python train.py --norm="layernorm" --positions="rope" --rope_fraction=0.25 --bias="all" --parallel_block=true --init="orth" --init_std_up=0.0211 --weight_decay=0.02 --grad_clip=1.0 --warmup_steps=200 --decay_shape="linear" --batch_tokens=131072
MLP neurons of a small language model. Each row is named by its layer, matrix (down: output weights) and neuron, and shows model dimensions 624-687. Each number is 200 + 40 x the weight over its row's rms, rounded and kept within 0 to 999.
Before each neuron's rows, "raises" lists the tokens whose logits its output raises most directly, leaving later layers aside.

raises: "every ", "each ", "all ", "Each ", "All "
L4.down316,193,220,207,230,240,217,234,238,206,246,102,211,330,199,154,163,234,180,232,211,235,223,149,157,283,161,194,153,191,264,169,219,251,148,205,156,185,152,201,149,171,218,98,232,206,195,182,203,181,168,127,190,193,168,198,263,172,256,149,215,183,195,224,278

raises: "right", "left", "left ", "portrait ", "painting "
L4.down3037,178,187,187,231,307,201,129,135,230,244,190,138,228,176,152,268,166,210,210,175,209,224,208,211,134,175,190,201,173,161,221,138,224,241,188,189,151,210,182,238,164,192,166,188,149,169,166,165,203,154,229,186,115,255,247,172,142,232,157,195,230,184,179,216

raises: "him", "her", "me ", "him ", "them"
L4.down558,170,276,174,200,196,157,216,126,190,256,125,215,169,137,165,136,234,127,209,224,221,224,170,208,145,228,196,215,207,183,184,151,249,185,199,226,205,129,186,172,208,248,177,205,248,188,226,219,178,221,204,239,191,152,198,217,245,205,236,248,173,183,179,238

raises: "parliamentary ", "Congress", "Congress ", "policy", "vote "
L4.down3016,260,175,217,219,201,200,81,178,215,191,212,228,195,221,186,138,215,219,118,250,122,158,128,169,189,290,147,237,199,201,186,219,218,153,184,189,152,137,157,221,275,195,138,231,162,151,217,212,238,166,219,181,177,205,227,252,220,180,174,161,116,195,178,212

raises: "uncertain", "feeling ", "criticism ", "fric", "dispute "
L4.down342,252,221,219,192,219,209,169,171,144,243,187,248,196,186,191,197,250,147,195,238,193,137,203,126,239,264,110,225,227,153,202,205,165,249,189,191,165,287,198,234,124,213,268,141,223,183,181,187,218,193,284,218,159,244,186,208,131,179,167,155,138,267,182,180

raises: "ations", "ations ", "ary ", "ated ", "ation "
L4.down897,265,211,177,166,227,151,247,217,283,179,166,217,159,188,176,140,236,227,176,176,323,211,203,258,190,193,186,157,195,182,178,277,147,257,269,150,167,133,275,224,260,191,191,127,179,257,269,233,203,240,214,169,193,214,169,177,214,172,247,132,200,157,189,202

raises: "only", "months", "only ", "just ", "no "
L4.down2740,191,199,219,250,290,154,228,214,241,188,220,166,241,156,292,174,175,151,165,134,184,128,266,204,244,225,186,232,224,215,157,169,201,275,252,206,153,142,196,183,201,149,245,171,174,154,149,199,223,209,283,226,228,192,240,241,253,147,195,167,216,117,179,208

raises: "him ", "him", "up ", "them ", "her"
L4.down715,189,230,136,164,176,222,153,206,198,208,191,232,207,189,95,121,140,180,234,186,183,195,201,222,169,182,167,209,228,171,174,191,230,217,214,213,240,224,195,180,236,230,254,155,223,171,190,146,229,165,175,198,237,176,151,154,214,185,179,167,185,246,207,167

raises: "him ", "them ", "him", "his", "runner"
L4.down1916,120,176,194,136,253,195,214,208,157,234,238,201,163,220,199,166,231,223,140,160,178,234,231,130,262,174,211,235,188,206,246,189,199,244,191,144,145,129,195,140,103,202,173,216,188,162,187,208,226,268,231,181,169,155,251,235,223,158,162,177,228,237,185,229

raises: "University", "University ", "Metropolitan ", "suburb ", "County "
L4.down990,271,275,205,168,195,188,240,285,219,196,179,203,241,203,227,207,214,245,173,179,162,159,220,207,122,237,264,233,191,144,265,167,161,209,229,209,203,237,187,227,164,220,219,162,96,216,161,183,252,256,197,207,159,255,167,195,212,186,199,181,174,139,199,196

raises: "into ", "from ", "there", "until ", "since "
L4.down2648,220,164,186,259,200,238,179,178,138,186,255,222,201,160,203,240,213,271,262,140,107,187,258,253,215,217,204,146,194,226,189,165,147,192,159,248,225,149,244,213,145,170,125,220,231,209,219,292,200,186,209,266,179,172,224,134,241,154,144,157,220,121,203,247

raises: "and ", "of ", "style", "— ", "or "
L4.down202,196,276,252,171,209,156,211,198,231,173,222,150,255,151,205,194,226,218,254,185,223,74,178,191,251,178,143,194,177,168,177,218,178,159,165,195,228,207,250,175,151,126,222,199,280,136,206,241,178,179,233,259,165,193,188,265,145,241,169,164,95,224,215,184

raises: "ations", "atory ", "ations ", "ation", "ators"
L4.down1933,264,169,164,140,252,233,162,154,262,205,173,229,179,258,204,160,256,180,205,206,174,214,229,189,210,192,153,196,179,119,144,247,138,250,181,183,141,195,170,144,194,188,207,182,274,179,191,213,224,126,222,220,173,231,207,209,243,212,159,184,249,95,200,135

raises: "198", "201", "202", "194", "197"
L4.down1120,168,210,268,200,204,222,229,205,222,242,169,221,224,239,230,204,191,227,186,217,213,196,113,256,189,228,184,191,229,188,206,203,261,229,145,222,207,182,213,127,138,248,266,168,263,222,167,283,227,208,240,199,226,260,262,241,279,198,187,141,192,238,167,151